Weights of a small transformer language model.
Size: 13 layers, width 640, 10 heads of 64, MLP 2560 squared ReLU.
Architecture: rotary positions, no biases in attention or MLP.
MLP neurons of a small language model. Each row is named by its layer, matrix (up: input weights; down: output weights) and neuron, and shows model dimensions 512-639. Each number is 500 + 50 x the weight over its row's rms, rounded and kept within 0 to 999. Numbers have three digits each.
After each neuron's rows, "fires on" lists the tokens most often at its 100 highest values on Wikipedia text that the model never trained on.

L4.up2250:448545419497519497469518560458511508533444420447492520519435557429527468457473530493587466521400500467512476440515514483433457479434487453506474505515545461432400521544435493539517558395493552440502498447411465558570559566503459483402459483523566562416480555483532486502467497533533486504568599493485465517473488490538484454479528681546490479569557552427504490467480491520487521474475
L4.down2250:553455514473500456508505555514418554486528509507525515543463504511520560512578559507474438483512479526568505476569468472483417518557472453525568619432488495580499509471420490499486491503491425560558444448499558476520462422511464469497559539510507502540581585522460509528554387480434483469490495408465422549524430590447557472540449587561510516428517513536467552459555432376494472566514
fires on: " Dr", " St", "th", "c", "nd"

L4.up1444:541551560565429477539481542482498524521465457480457615445500617493464500560516452509444387527445534501489501505497482463424529452418492491397545536470473490513494480533552426457502528468482584463500485409547498458593467569548400562490576438497492463537409582516463487508591585534545345559523577434476595411474358492411520511472533462566583529457486430510538551506458485535548595491552
L4.down1444:567536549490534518496500525589555471483468464550533602451415579441476482595503386485515463553519420458501501444474402474560511503531571538431479521494485447595398489450484539619588550447463463560431455524485526532596474419551526466586484500533511486617467570514474551522567462531453519539408535441436461573531481446400543501498601483421550572476503591516485597428459536473596461445442
fires on: " of", "at", "enn", " for", " pat", "a"

L4.up1868:439560575506524536533477433467433553584548493517506503552515418498545522448576569471457475493502600547450476463495431527589521445438442425535564481382448444471520505551572599486512544478628392630438433522535449478453567494504494567422608518552448512463479495555527508418496479546535351557461526497431525498445512514539404484428497566518503461493467485537434463485483524544475517465502
L4.down1868:470523494420514473543520375515390523480458500455423519450543546485590551580527414535591598412510429535524438529471538461544510485506446538560502505436537468494399513545546566555441571507385583443469472443504523497463493594471400408466409558475490498519443517554487448448439508531466483372440463563563572518459585490502592533489453506482509551547585452479479622522433482500489453564461
fires on: " (", " Party", "\n", " In", " years", " h"

L4.up6:502450580522401423533534542485415477497503449571520579566518454462544484438388494517525438482458575519487572528570455533529527524415510563527520482496345495474545461432521532421515468554525458495562423463447487485428449431494533537419556488442435565445510405449441540532488409480519531469469446454543482505578488513577511526454530584479512427515402534445493513479453553473506489510462
L4.down6:432521541463550540589468449563430536489493530461542580506565485556475404637455418465505536488424402448537433491591596504403492530433454564535445515531488532469565534455467530537487475472498526432573502538365526384473609415409492537409477485464554526506551554441530480558456582468443510483451493424472416584521548579483566553494512459466479516404525511509528475581479471466522561558489
fires on: " William", " Charles", " Richard", " Henry", " \"", " Louis"

L4.up1773:442490394572416550546493562564438467463515487534446470517615504549461519456478526507432503552451483463570477473440540421486494429440511571516485470532526455496513482486418605469493433476456584489431567446553587463562480460557415544539455466549576521442589506440553517504468416523540442441478498502535441573560490478335377451507557461464512482610562557522587522476439420564501419528520
L4.down1773:489455510501525480463491478582468417441510541553543470588531476462467510491535482522482492460535536527431512505465524480534521448540586582500538551562432504530482403454536513578426569486425546557454545467413461586422535505442580424536455599523512493504440471541426557419479408553445495496439428519365427484466450464486533520552548495471452542507412531477608571534522505471449485443399
fires on: ",", "erv", ",\n"

L4.up413:422571419516566425479458536466531660481534503527492522518498569449539473471487486421538449466524517467506446552453466525492555513445520558477489516473510463563467457495623553549471459459507476521478519550513519449536557561412435465492553503531442427499583485563535479326470590456479472448588518444442514539532425483487454525567499432456530488577560392472571443486413502564476514497500
L4.down413:501473454509575556476484460473520509450481488501462465509482515551475491481442421477538451483434541424422550463465571559536509491489508501412519434460436537601533479534484419606517439465522445505457461563488460508487443567529484449468512486448573463442475414613576472465496532496502476484563508519562473531525508555464496412566522545494584497568589524507411650499517482610423510555473
fires on: ",", " D", " T", " St", "is", " Def"

L4.up106:489407487459400504459496452489547428546545488450540466459523427470486502535533500486481438408550554393435519563518444488432493432455574441477529448473474436478516492552572501518536501442574459432497434517545519543537484490544504487493512481500506553441461412526565386449485531482484539580491417472409409541502456529517504541589561493477416452475483496473478497397433540500476476579558
L4.down106:555575534600472539469529518462533600409449500517543464570525515512469484423521410475559624554514556495424476546535524394590503567555500583573473472464429576533442451473440543494572531525453474429427590534541437530442560482480480543572405530462486525495506471434561532490485475507507452399448430575467519474535439456485523511458503507523553482521522459539533485566519568541471491488517
fires on: " only", ".", " just", " least"

L4.up734:527534491470523494522576543526526518524428454484518421557533516404444514546488469583487536481428559482520523532482464520471456535542526491504530453614566523392559434487461508474474531441474512494488445532473595458588550540513444438484451555497658520450459530590431420577477528478429522515413519431521415433494538485520462498381491530543469523534551532519526448529462586434544513504596
L4.down734:483454537495579532391469434463521495458513599364517522507538498441522469401564447351479447510518423592438413526561497489450520518471500509586459506435451444470555525571536547503466546516509447362427435530488485519526466529554500504510493473553526345535459514530539515590441494576522610497459420558507523466482459441480458488571534370474489501482485545513475494453517546525460511546504
fires on: ".", "af", " E", "ie", ".e", " a"

L4.up1156:406524521471447467574437537576553421514483492536510526535504394496503562402428545455541465522432460508612521537522515517455515554544418562512504526549435544452528589521519496484491449524427573493525420508574613491528475478558446462527498494407536451505517525483481467517459517525457494412500481501432417544512540475537490520433428552550488477592523411574553503533492546528550394512447
L4.down1156:495447448468553556466521444529554510511516499453538429446538412570502443462534454468538424430516536443534412478507495402558448520512430468520546432469486465488597434545507584503471515501464498514573506433453451549431511533453453514502487501530456464584531498574521461498502551454364524469447427407502442520518500474512468519566603407636483513439463482526467433587544536514439550418533
fires on: " sh", ".", "id", "-sh", "af", "ly"

L4.up1096:533438508528507452517510489439469406437550494490388490465446420491585544571557443506549545460486514487393472532416486561421532445555487596520473493505517567385554527502494438433552522445452483456527473579536498485453496485482445490454624531428571536409563495548535499465460423429472501442471433541551552577459517571456472423527446494499549479511540480484560515441534471539542506468470
L4.down1096:498525486527525467545488561540551466607498485429566521485489527405477464564505550516508385441497412573518530411596485626510489510489545556500532356508387464518457468411484499463460529387452495554528531483470487491540519499527524489501466545548582520521459508467468538382558536497444443471490498480486565509520451486506492436521541533509494595495507550457506591420520459498479605529492
fires on: "–", " years", "-", " time", "th", " –"

L4.up2258:560430472517502521622482491442615476436493451488413507566462507443470566445460463427472602523536495553564437579354563526449516479547588399473462501486439476454558518479602491534622486446472540533396476579433491478563449458508527587510507470473479588507483520471535503514482515588461406494514458496459488502423492500544521531540562470517484554562462528634462522450394523478387464511483
L4.down2258:550485460508538400449533582480515479454448517504550496520545571381479436507429524516531492570510541467544493467561509520527429498409464436404553459619524504500518562538461359529544502471527414502572427533466420445512443412530546564525517537468475521514513512498406569445473469502586532522435552473418496559456425500382482522495463492612503464482438499469477548452538528459499469431427
fires on: "re", " Par", "er", " Qu", "ic", "me"

L4.up590:484576422541437555529457580518438459419480494470347538470486538548546576484548495527533436494471546459506538533457505576572529509457489469556464514531588527432482498465560490487591565478452570614474474491561521542520535466552511503431571433571615588434506431481563481584513554537455454569391457560522524544498476448474528490534517459494452390472535455470535518447450486488474487443497
L4.down590:457389486460485461457559503511516445568491522516571477531389476507417468550435507506463561457474544515507542478538469546566441518469489473504490490455528516473479463523535488525426416536456509439556523444548489439571491546452531572504580574507549560388540509496457490374593357476458443479431471537470457443474454512479548442431434512494596507485410567512489368424552424520576527481530
fires on: "umn", "ond", " end", " summer", "-", "ade"

L4.up951:502507523483511444528463470534577545541523426552477571492396556473579513484478431497533505555527488533461423520430545472461423490586521441623494554587496546479603499527546566533560396499637492564465469579432454496496521596464448472507524455448554545400528548426578467507558454509467492484491520634552503556512524420513533504511527493419464531587590523492563494517540488547407443525591
L4.down951:423452454443412552489508521592439561460452513409461491497601486505517417515591569551511436482530492530501472470502555413513501490581548394461625390541476381416521513595553497527476414445397569516592447489607501549565515560503413482581462609509534485528531483473369450470523514516495548560486530376504426504496575552538427383498457437512453518561484528419562509502494388499529482441455
fires on: " it", " It", "b", "It", " team", " which"

L4.up2555:537539517447534481489468429522364487453591355529505463514548564583458459524527444532531486462497424510547496521465461621473549531542488549566495514533538498313439627455488488569566476425487566486515413482472580500522500528440509463446467500458500528532427452429465444475528470524434461481473499508567523571538468508562467477394560486459620510543468450571562496477488535494559567483541
L4.down2555:406495493471552463573529515474523478551581411449522484507525543506487559464490567495525535586492466398588488470509508557412483602493489534448523560563555455469522466562571513525465582534515434507454555524448537489499516471475628555489502484517400497553530497421440560503523541422555408522507386404477362586517441533555440472490557515584552481494436550463546355499518474448499469422571
fires on: " \"", " m", "H", " Sm", " Bo"

L4.up1136:428473468453392451512490463495482486533499543588566552526523474413480535427519572527536518480498443454424448452533486572462547487568413522492500456534339471493479498457562457524569463396440605455459562517502546480500530559482407431485458540452568526507464456501374452553466549535466491440551500498460550526473514438495499581415433495506524544569499490579468564558485496519431530437456
L4.down1136:492381532459557497516498489470452478394533519540481476566381481570480514504616517593526472462506568504557548472479490458501458547450489450576429540520557513489480464499553527490601524579402426516536467442485483470517419533544510557461548468510504450446529549522543509384562507476481564562461560540546527499529568482371498408511563459478462569483524456489562441439529516526502558576510
fires on: "y", "ating", "ate", "ing", "ated", "ised"

L4.up2072:445513584425474481476497577464437562448567499396453503541545571495524552541444523551470449514456439508606553507499489427488563565476527489457456422562559488476450530471521560498461505510458527571596562558529534461510522588558512388491415536482522445549463380510509536516502481534526471437568559506531493463443421455480511447487519511511542498485488482532503468492618549538488440473522
L4.down2072:461492518498496552629445472485567544506546468510522503481478443488412566517475604527426515467471538456593513468592426556502510500599548519491530500496498516467550484484450498532536489527399573456419483525378563480534496442498429480502532523403503455521578524552419441483454511503466488460568574498536565536514416502404542608496572446540438466520607466515490527513463466515503431473496
fires on: "u", " Ch", " Br", "-H", " r"

L4.up170:462457391540492517440434556547553462437468429490499549539471495569514594396507593440471547482512502513488508579477481520401529512463516493529496402612529508523528463539449546529537542471582481542504504508541376469542393442542437446487586482528640527416462557452567479474491491517510483451556531543477516522511478470440433518532502531521477439601530508432475548481506539568478425467456
L4.down170:569543512427513435506440481573514499536497599534553489462512491460479483586522496547475455498490480428528531463588560541456497465463547588490469554427479533526480507486509435475561455541597489476517583547521517469483498535529504396436455507544489512524498488478465541438484577459459453464562537590487498516529518573478599449570537470465502478507488483478524577388494507352554362499508
fires on: " The", "The", " $", "$", " form", " in"

L4.up283:515456440551464442541517546562498507528511495490473539540418583459476530530530488507443489525545567510457410610451433587486474528490523426547447475555406420497499496454448469544524500438562463520455510453506440481544454532664502548524536400497465468470536538505490453479523445526466508503488481503467540490513377486452530508584540472553424495515480532496443553529469485530490448489464
L4.down283:456485599551548596506474481438439468517486523459491436514447450534457492527540433547469559534558536435484512498550452485490543475373486537496538563478476535490492516531467610531460483610482516360523465431440535476471504498536450517576427454484506440577481518460473502533499527431548425566566520449510391517459394541469491479432497459411529438494385490530533476530541459447490530526526
fires on: "a", "i", "ala", "o", "ura", "ari"

L4.up634:479635515439529399573495485600470450575496442355488470536417517565541468550499561541517547486496527473505576529462446573470540576478449548485513397556499505475471594526531554450551518462518504507551441528506538499469467584456477452515501500458463599484436376505466445545522534507469543564574531523596443537511486470654490470543434525467466446563439447489464454465459512624466577467471
L4.down634:499551495571501541539535475552525487485563528514491464569442487530405432578417543503498507470555409514562509544481608460463547497520510473430477535576495584533520446420478429540456460447471499412489616546469544421544559445417505489616438456558499434477519468494456552469463531552427455403565499507580437492461481547474458559494527497662568469536449419459598466588522440418541562454512
fires on: "W", " K", "B", " T", " W"

L4.up1671:519537536513560456529493532589451537500442488458502549477418533483531470464479539531496502469416464515559507482455386497524490550489528508570564501613442453430626566588524526530420421498493443533493453463533497542515564488447537426405564554444569528454527561464542509402425500414478566450553549465433498626611484528442385552535509551499475514579342502414461448461399577512482514419456
L4.down1671:515525479467453539544401450535501471572496543489468493429494495443466525570508496523546504556505471526387476530529491512475450467504506500516447531518474505535529521536490492525472440588458501410579527525588551500431494501463568509578487451436458533510500459500513539447493502498460477548444472536454492464438529512529564479374555524459506540448517453454385440500483495471560525544560
fires on: "ul", "ra", "ec", "em", "phas", " Country"

L4.up756:511529506508494438471561463625435585503528502481353541481472485527494486581478447551481499519521502522529417568431472568490615497477554555594551426581517527511470520560554532506499498530378487445465517429545488467541487512563532563461457490508416452477435497456495461492367443494527366464474446555515474437580521459448637504465553547582556484508469473658468534483446645502505448521587
L4.down756:415529481485515640526472493506473498472589456437414574459465562543517518477473515436503417513455585470518463445518492554535483503604480401481489511540532586540423602534434533364481557467517539521499567603520519440588382454571496479479527482585499583528489475527466515550482449528472469445495472421466534645436505518531461432504557491481563481484519477522481529554533505468513523481537
fires on: "ic", "'s", "ual", "20", "ome"

L4.up1319:414486453564570516493480453502384570526484469522441399490577451575528467465540521522579540390512496482537539487539445594490488485484482431412515455474541376451469515408508505477452423569514475523519485575495487513548526541483515570490456481527448605415488488510561478522400456564465464437514477610611487443478466469544587460570551468517604419426501507425487504418509518600411431510475
L4.down1319:539483534535525484494496505561471588551455461539546411398560495548317563491454522530492484492513506508484504460484504523563545524506458531518512414458470498431394477459585566547471537518427514466486449490470461482529523489523429607474541557462485506447498488560417481441524571566507562475505502431450585476483464495498498544447463578543488476524507508491583479466544499545491454515499
fires on: "ag", "ats", "asc", "ris", "esc", "anc"

L4.up406:395409490539514542554611522426440583464486507474423541488437575479532440506502535408483627514506503504534574560578494545488566578509474537491542421496510432537606515451600415559496462473490466488530533526504531494563513479437461497530581508493441495451503497503602462503457580443365458477432424487522530512565446465569441584455492566451538515502490465490506500524438491500483495517373
L4.down406:462527498554484525549471498469574528530451496499472372492470425515524560430473519563567460603468519490512435462489539479499570550536422525471614487526466512406434498476469527596503612555541533463495416471545470430546494501491458486454461647518434455473423440451470530637504537500447492494558473443532346474513446541459571478520532451488547533561509493511497412554574597549448498355490
fires on: "ay", "o", "ak", "os", "y", "un"

L4.up1718:537464491509578490497522507490497496488490426451415527448512518467561494571479541521514498500518503550543453510506482500385510539468499433535528440459552539550443440558515510492587452425460487438485466490549529540506469448511434506482491553446522479502448514431561519437479516514492407521457529515657533607594542389475515522554375548454468507589486456512550492551427431552490522461587
L4.down1718:517380511503474443463468506450493525463399585544473564559477453537444486462504481535515413398583538567442505603520475506514515469433415552565504465488502521502512522463507414559508511423616527441523404458444550498425475584538460503602498535471458542473523479551464518522506435456524501480512504519549470408448510436477569496432475470554517547462517490571484502494520509524588539520541
fires on: "20", "c", "ul", "as", "os", "qu"

L4.up2048:535503625523581479464533528510440498445502498505476491511463427466536502444459440534517473482552488511458544434543444581366509462506436533559516461482527552502547464481557399492622498433504389519486515588455485523593565505436510454532491548519528541451502454502464507495474560546456576488524477415593480580425459479522564560545442564512520487489544530459444490510489548457526513549495
L4.down2048:532504524485521479500477541478490618588481527416539414442493551543469468516448503525435631567500444442542469582496518609470500570501596503532490477568526539512429504405532599482446448505470561439529479522448487409474545452482540509531454539419545529561539483427478596430458421506503492486530577429589490471618559484467544501551531500486500560467529487441479615507517540526479550522428
fires on: " G", "g", " Em", "ig", " E"

L4.up1026:458414423503524507512459493499512456338539573424413525463536502488402566553498482571570536452456495432475557459466494542423507458595459478519547469516477407367581522546541499457427449513478537411478471590526517563462464540482497468491583446359469457468504472393546549438535471505511542397520561591466417572455538467457616515447494527518540482535543513460503478489485594430503488499493
L4.down1026:505448524458529597486477474509455592555508500445432557505472516565532473410419432415577452542471532345518557403516558398478552528430436399512544489455549497544455481464532544492511424426468481538521465483476617462458473575495454457524451581532528510389510503504425492505563549563504433479438553528481476517449489532594511465474502414504501515416516633547633555555467462477460499513515
fires on: "l", "ard", "ac", "ak", "ers", "age"

L4.up511:475436487505504502519520482465555389368490545517479537496529567439482547569365498595547525468553477511515506450521437449458575459627498512512478493418465517468576455467583509452487541509515523476458500486466488464551421594433515558493480456404470479417474447514481419581458471531494550550487477452496560523527446474511499595532574589494554481553550569543467510470448589461433492506529
L4.down511:521490552575486570517429527518505551416607442526521498386406515511424567530403531444518546456538554502458445476477554449529488413479424475517441490490456500471548547507454447465555482452480451526577529506492494445496429515423511540454413547618470539413620450457461427465504474430496472519567451451421446512539452505485432522503498512538495482491506535475517489538456413437562470441441
fires on: " to", " North", "ans", "ond"

L4.up2028:488586514579506595474580573485543501538490448507496483531447553506529554512502540539462528479524561551503443556595377542476506506526516531537556494569564519463482577509517571519507441538426485406449544428516571531528521540478419510434496421495491431503564486478515549492462432565504456421559460559543546462577465535453479521468467531516497433631456554587401424523404552558465436548473
L4.down2028:446566455470515539448398477501479487457380436579508552593513552533537487463546475378477514580463429417470430565398569540474625558502450480460548533484513457493477406448457496445511448373486546591502438508523371526504532506465442435594519497521587544459384385592498484498499513434426489491534516530508528475522524477471528456441448547528548545531573551463549491588608595488521544440547
fires on: "\n\n", ")\n\n", "-", ")", ","

L4.up1621:455475513537367459559536575503454468487545506614484500463528545498528511481444482428515463463506442490586518424495597494560470475460505475549524457511511480443401473542538534513551533487487455589529588465596435473465416583537436567394558572492474541511439460469544534566446497579451470441478490390548489457506501507453495480511534511448446451428448595545472509519488519510421404468503
L4.down1621:513525446470474593532535442411414455561523544462472513528493501530467494497538416460517497400463417547525477483543430448483485555561540538572507617543549577583471405490593506477493461576460514511456409543497504484508476490468572421527476536516473476587493415442512527556500588518541536508470401554557521472490462469476454537543449557512444528421569468564533558517519490508471485511498
fires on: " (", " Ros", "oy", "amb", " Sant", " compared"

L4.up576:503582436459518470558400499619531518499546435523441507594392484466454501519519604469510508522456529483554507425495523488421454552494494474511423530468490504462537466471443444553578505490511535465545571423465526509427470493463379476484513472485504625554515490429530566432532545497443409519518533524538421549480485511413539518424503478533528519504506453557493488523524539537496590583468
L4.down576:501516543453507584598460531551445448558446452473482468494543481407469526503480520543494508496499432455467464543534483472450438447514449517491527529523514523421533452557608504489488546494451529560534455476448422457486474425567514527538471459506413443617539567450515444450517546563510440526517488516515562431456560485597465504534549597560520444402515515503539529507482481513454537516608
fires on: ",", " Sm", " cor"

L4.up1701:533466499522513379510488493481522556516515585457430439500496506465639557531496531500581478496486562361425489500473500520489472570539467515491588499451455514364515461491459443542490424537541430525508575525506475564524526499414502442473494458457423514479477504450450516475487409546490505482548484487557549530544516426527487341414428599455473480509479561489504588479491476485524509513564
L4.down1701:499460509558493609404445505553501569541517482513483480516533442528503429542404460558449533533517516605492463534477472454568533519556512478553536520486518498596473560567533468463500605432452564487486482484526541460543543472507488620508444533580512508559436481546479429558498599500451503506512552481507459439401448589523439475550575454481465482506493431456444541469479477594452398451423
fires on: " well", " and", " then", " such", " a"

L4.up1709:446503424578550451498389459497441538523549422608507403649630502487504503486463529583576524365436535455531455525430455414544491459601552539560491504537493489522448461451498531446478499412504550468434536550568454528434541582456548547522478559562429459586376369513443478466510432526460493410546526475463487509505472462505474448490430505512491486549533608463514491492524524522459584544579
L4.down1709:452514539470569464550457391495404439439544430588424582530472521538547450598490588427531508458540501515550511453405498470490412522426391418523509486482458629464459429512497487470562548441428444523424484512509516494447595453416461483436527522516583460554549481529467516470504502412477491474535461470596450474524533450517419436531555503514508491545483460447565523492557459458477421498491
fires on: " |", " W", " L", "ance"

L4.up1449:493652487495628466488548471484522418499568478536489517504413521549562474431530464452441558467461496496618527460564502572509533545493530486524504475512429433497479475434520549539535426493464505491429478578531460532425413537476424459498513497580480593507537488538482562509489443511442504514516512409421502551540481443446533455568548532510526560591591454476444487433471589498564445527470
L4.down1449:443495435561430447477475469465481462502542537426511594499540437492464491455411470628494436393482531477509456492485425496508507544622543483465506456445581535482501463458493414474545412514478491583442534468433509563593511491585524552555478513411479417394518475507431401597487454468507454569471522498502511410523548461475491423461469476516419486574440554487555477516459473449447455423516
fires on: " by", " died", "er", "s", " in"

L4.up1822:484465427482395456568416476488411577380590412534528545490466466443583505529515505532511449430395425423481497567453467445465494450610536519565512419495561431489557493500518491585599440510578451522474457524490601461426501527462505506398442437476489541486495508526452533465498470422482497456506551488552483578435500398455481566431534504458557533548474549405554490522516574489521477556545
L4.down1822:534456453453559490628426609464599418544482401491475476453512447474505550442443517488536422551509490411519490426540514459435486574538463491536482529514449536428497433471598450577475465487583462477472475478463531563596528534528505493493522495408419478576553577509492504543498491454556523439510413436515522482502548466449519527428509418504586484542489500496531496447520356483457473476532
fires on: "f", "m", " Sm", "k", "ign", "form"

L4.up2307:540488473514561546498505523503487418485571472413517520470463449489555579535484567480446446488542560452557557490542506507563531481513544538416492458610473591550473505477393472561582529456494459481527520425552483458461458461476470499506527435473505495416545437483464420469514504608499537407440404662494448563487544513436505544510489538491432502534535398552471513498423533472491455485418
L4.down2307:456454435503441462522497537407470496393515506515441500504379480530548428450484567605557467454429470497506586465528445505513511444448413532489498558449496504396561427457490507457522496590444602526515571515527510601457499554533458490515567558481447540524525585479548466539506475483442482451470421471557522535538481393575599424456525412533480504483473570501526511446540515466546558518512
fires on: " as", "an", "ap", "af", ".", " by"

L4.up2087:518516532509429480522493570473521518460514508465413461454456556496581455490413448569557467455487537471480513469573408533472447509449501417446566410476501583507469549537519436490549438416449567469477539547619479429410470482560538539417436447424521562471477521532501534542528547453455451533504569468467510561509501518588469566560464482468459531471509497429403500511423540475491499410539
L4.down2087:480505600484547482499591594518538382518438546508527508508464486467563448448526601527556529511528441479515453513511497566585517538504501503449506565448497541528496463559485482477440538513467575535456451500425486465430534513552584560585462506509489510513420538519488608498442529544542463491505463511507479563470538552499509498560536482473461523504506454483465588549497383490448556465508
fires on: " A", " C", " a", "N", "ic"

L4.up16:445612521519419497449500588443537480517461444517538569558499518459604518449475548468504435436465551469582495572511443498397527466521518457484612451546399447471513544459568481514571437472480534547455483599636401431465466551558479524502469465553509540480539522566474547449482515506464523518490478423443478540492510537482552541493430590501472481470540441462481515499419526482579423500522
L4.down16:499472498587544434443470524442542394510537508541417554468559423516463489578401540521535422545572477487440472452542562531511509397418525548483503499489466420557459477452438506455452534531424476534462542506664521492493474519472520617597474373578446520491452536547417436600505399508479575499577493488484548537452512508539520463475447527485535440456527593487509469486519532507516518505576
fires on: " in", "===", "="

L4.up37:488595486471488570420358457487485575493634410478518500455520544561529473505475496532458449482525471517521536565526512580561488484547430511492577566434440372487397543440543480536490456415471536556495392523491513560563451502443573562553451562528492609519468420481584503490493509522382446478509444480514517463475424508414377477504579464472554487405435423605626473416554416507425585421402
L4.down37:451516478557525443516573481447477540521483410531526505417556464507538487537562588512387504457628434486519473432569538356561450486560501424513466477519487507455522463547528603542495535514531473468550512534426473492504541493488455467460434431559518510570568490537462429534499519439502497465589515559574451452483599537473493470524521496521499542526479484500490479496435448552569460611527
fires on: "-", ",", " |\n", " on", " released", " stream"

L4.up1891:469535490494491472512507536476502476556526509533508544502579599495633442521497550488495553476475541484558527518493512491545532488518509479572551471489519471464424548427484484559564411498425447495476525516611532529393492558559529499433466411563452428428458509591533482502513480536483446555493505432489512507526415476466472440603531482483451496390482432484454561491433406464416484509455
L4.down1891:544449474549473542480442506576529514491449559504417485541477399442487520419522513518471602492514526540483460504468480392463470505571484437567611478443492512553504548488548511543564538475594533482564506509511539419536485526529437444596486554439488460485431507485520502427541532497499476537418540475478408607420568537505524400561563429467566538569408516488479530501428461545441470518456
fires on: "i", "a", "I", "io", "ort"

L4.up1407:457518489546403512574491497516487551447507578470516538512407550491576438475468465536464568520453527448538493448545523505509504550513390539554498465556473499443476474520440586501459504539570462507422597485497477504579513412507498582520487475457549506441430549463449520584426439550452433543526475539498479480638505483491472573478535494581469516481523476492599571527478543544512528408477
L4.down1407:447482465548499507417512482473512434454510453523526476558557487527541550495480542544522464430449422491557518445512623452519531556635523509508567547581568455506499458507384495440541516536552459522499516442492548496400598486489422540508355454498510549588473532560464564498465522473479633514573447624445521492447460409477490481581564504526549590535567535459456507513508499535461574470456
fires on: " W", " Z", "ev", " z"

L4.up1821:534443563457494511395563595540507543497536412464493582542337580458539517467546514558462525470502623492474514502443554484468491454520453436487548543553487458447576546567473523461518484516496526533503469473426523469516502552461492462491582439495473566378518448548619477575446630521501482535390463429482533483524504492480385598467491458476537428520431517527483446526518549528571513522519
L4.down1821:525540428519626487471490430500522489480472539461547457596515541490507448613427425465521418454538490471626494443558554489536443412508622478521440515509381566552467492396512450491553527485503514470563416517534493461450559461488544524499528549495478543477426535562488514448479467414486502554491483592451487499516449504480577479522559431464475473486509527551433554490509493511497496501436
fires on: "am", "um", "t", "os", " side", "e"

L4.up1929:479546458523479538535518541464484463459532445437527487508543540435588462558556487552453465451445610468513443497453462498515535503484582566510461449515444527466470567497584504564484486445513484528544475468522544471422541539455519537469469480466501500468456464533480584471534516484485412520472484533489515567513535524528612523409575602473418443471541421444482476502430533556397543512456
L4.down1929:492453470442527459525567565510528438558507560571524452400495526406519535587443497491556442504542482463502482443463574442512558488497490494452455468407544543537522533459453423616513461474477451436479387425489552590505592601584399539491498489555582490534505511539514440421477498417531527462473480484477406531469494493524339398493543441444476571516474548492483509492464545511630550541493
fires on: "ad", ",", "val"

L4.up2264:532413459455585504588525423429611499408546477480509526551458445499518528477615394452516483433596567524539516462513428505513476477562524501544536495517485541459462493508546562455543533510476541502458562498529516590473451545494410496506480482538498480472350455550422467441478457568471512452411446436467483421469506481512511542484501455476447509487461468541476481477450489557506481528505
L4.down2264:443528390514469503405569575460503494436519455478554474497537403477415570490533462517450548497411529442531486568470516497457457521566502524474439504574531460448479481579533477443477528562442466479513444513471445458533491426610497539476457461447502582522503518532532638515479522513569559538551454487611546433628454512426423431514530547543471452538522533497513521470519446501474538502437
fires on: "s", " to", "and", "er", "ist"

L4.up2419:453398471532528498489476532507553396492458450399499451540505469460457499465592480540528491493529503489475498524489514513437494463511471446507533507500492498494568481482543600456401511474480474563510487497490426585532509599500441479531479391491611480424587429497585327468509522463532487471467454554556463517437546504525521586465476586513484435539592475447477515511522464548438433579505
L4.down2419:558497482502370480590509563495583591581426505577492493558434401496540589490528485450447481454502501479526559533506417426538530462529467466487523451414522536343491482461464484499524500579517537557464488434463521413457459458528472518431567539475610553515570514495572568526429497427578421497512437436449485599475463510486472535585545421419549560447443512481570460480463542512507499507472
fires on: "am", "um", "rom", "im", "ut"

L4.up416:473491445462591362449508464510477494490504429497507475505465511473462488461483444522510469460479486512494502562456474561366468420560444489430486425570388459406508491536544472531540528430505555563483450526519582604531492531516455431434504471414451496467512518491461424518474427482545466470435448544541538474461499452488564535472495456490498512505496492441497491460531492459530548460520
L4.down416:615455560508542487571478543438474481492522638501565425499437532546445489533467606576455406503538436553490475515443542529586500467558427465432549524533514461534467487517492440532420512538515484445456487473459494561439536460444538511542515489530496579569506561538500450507513434484470576544496466421450463581463470554490499441478428540521484472481532468392476482524515455453488503572487
fires on: "op", " at", "ep", "uc", "At", "ec"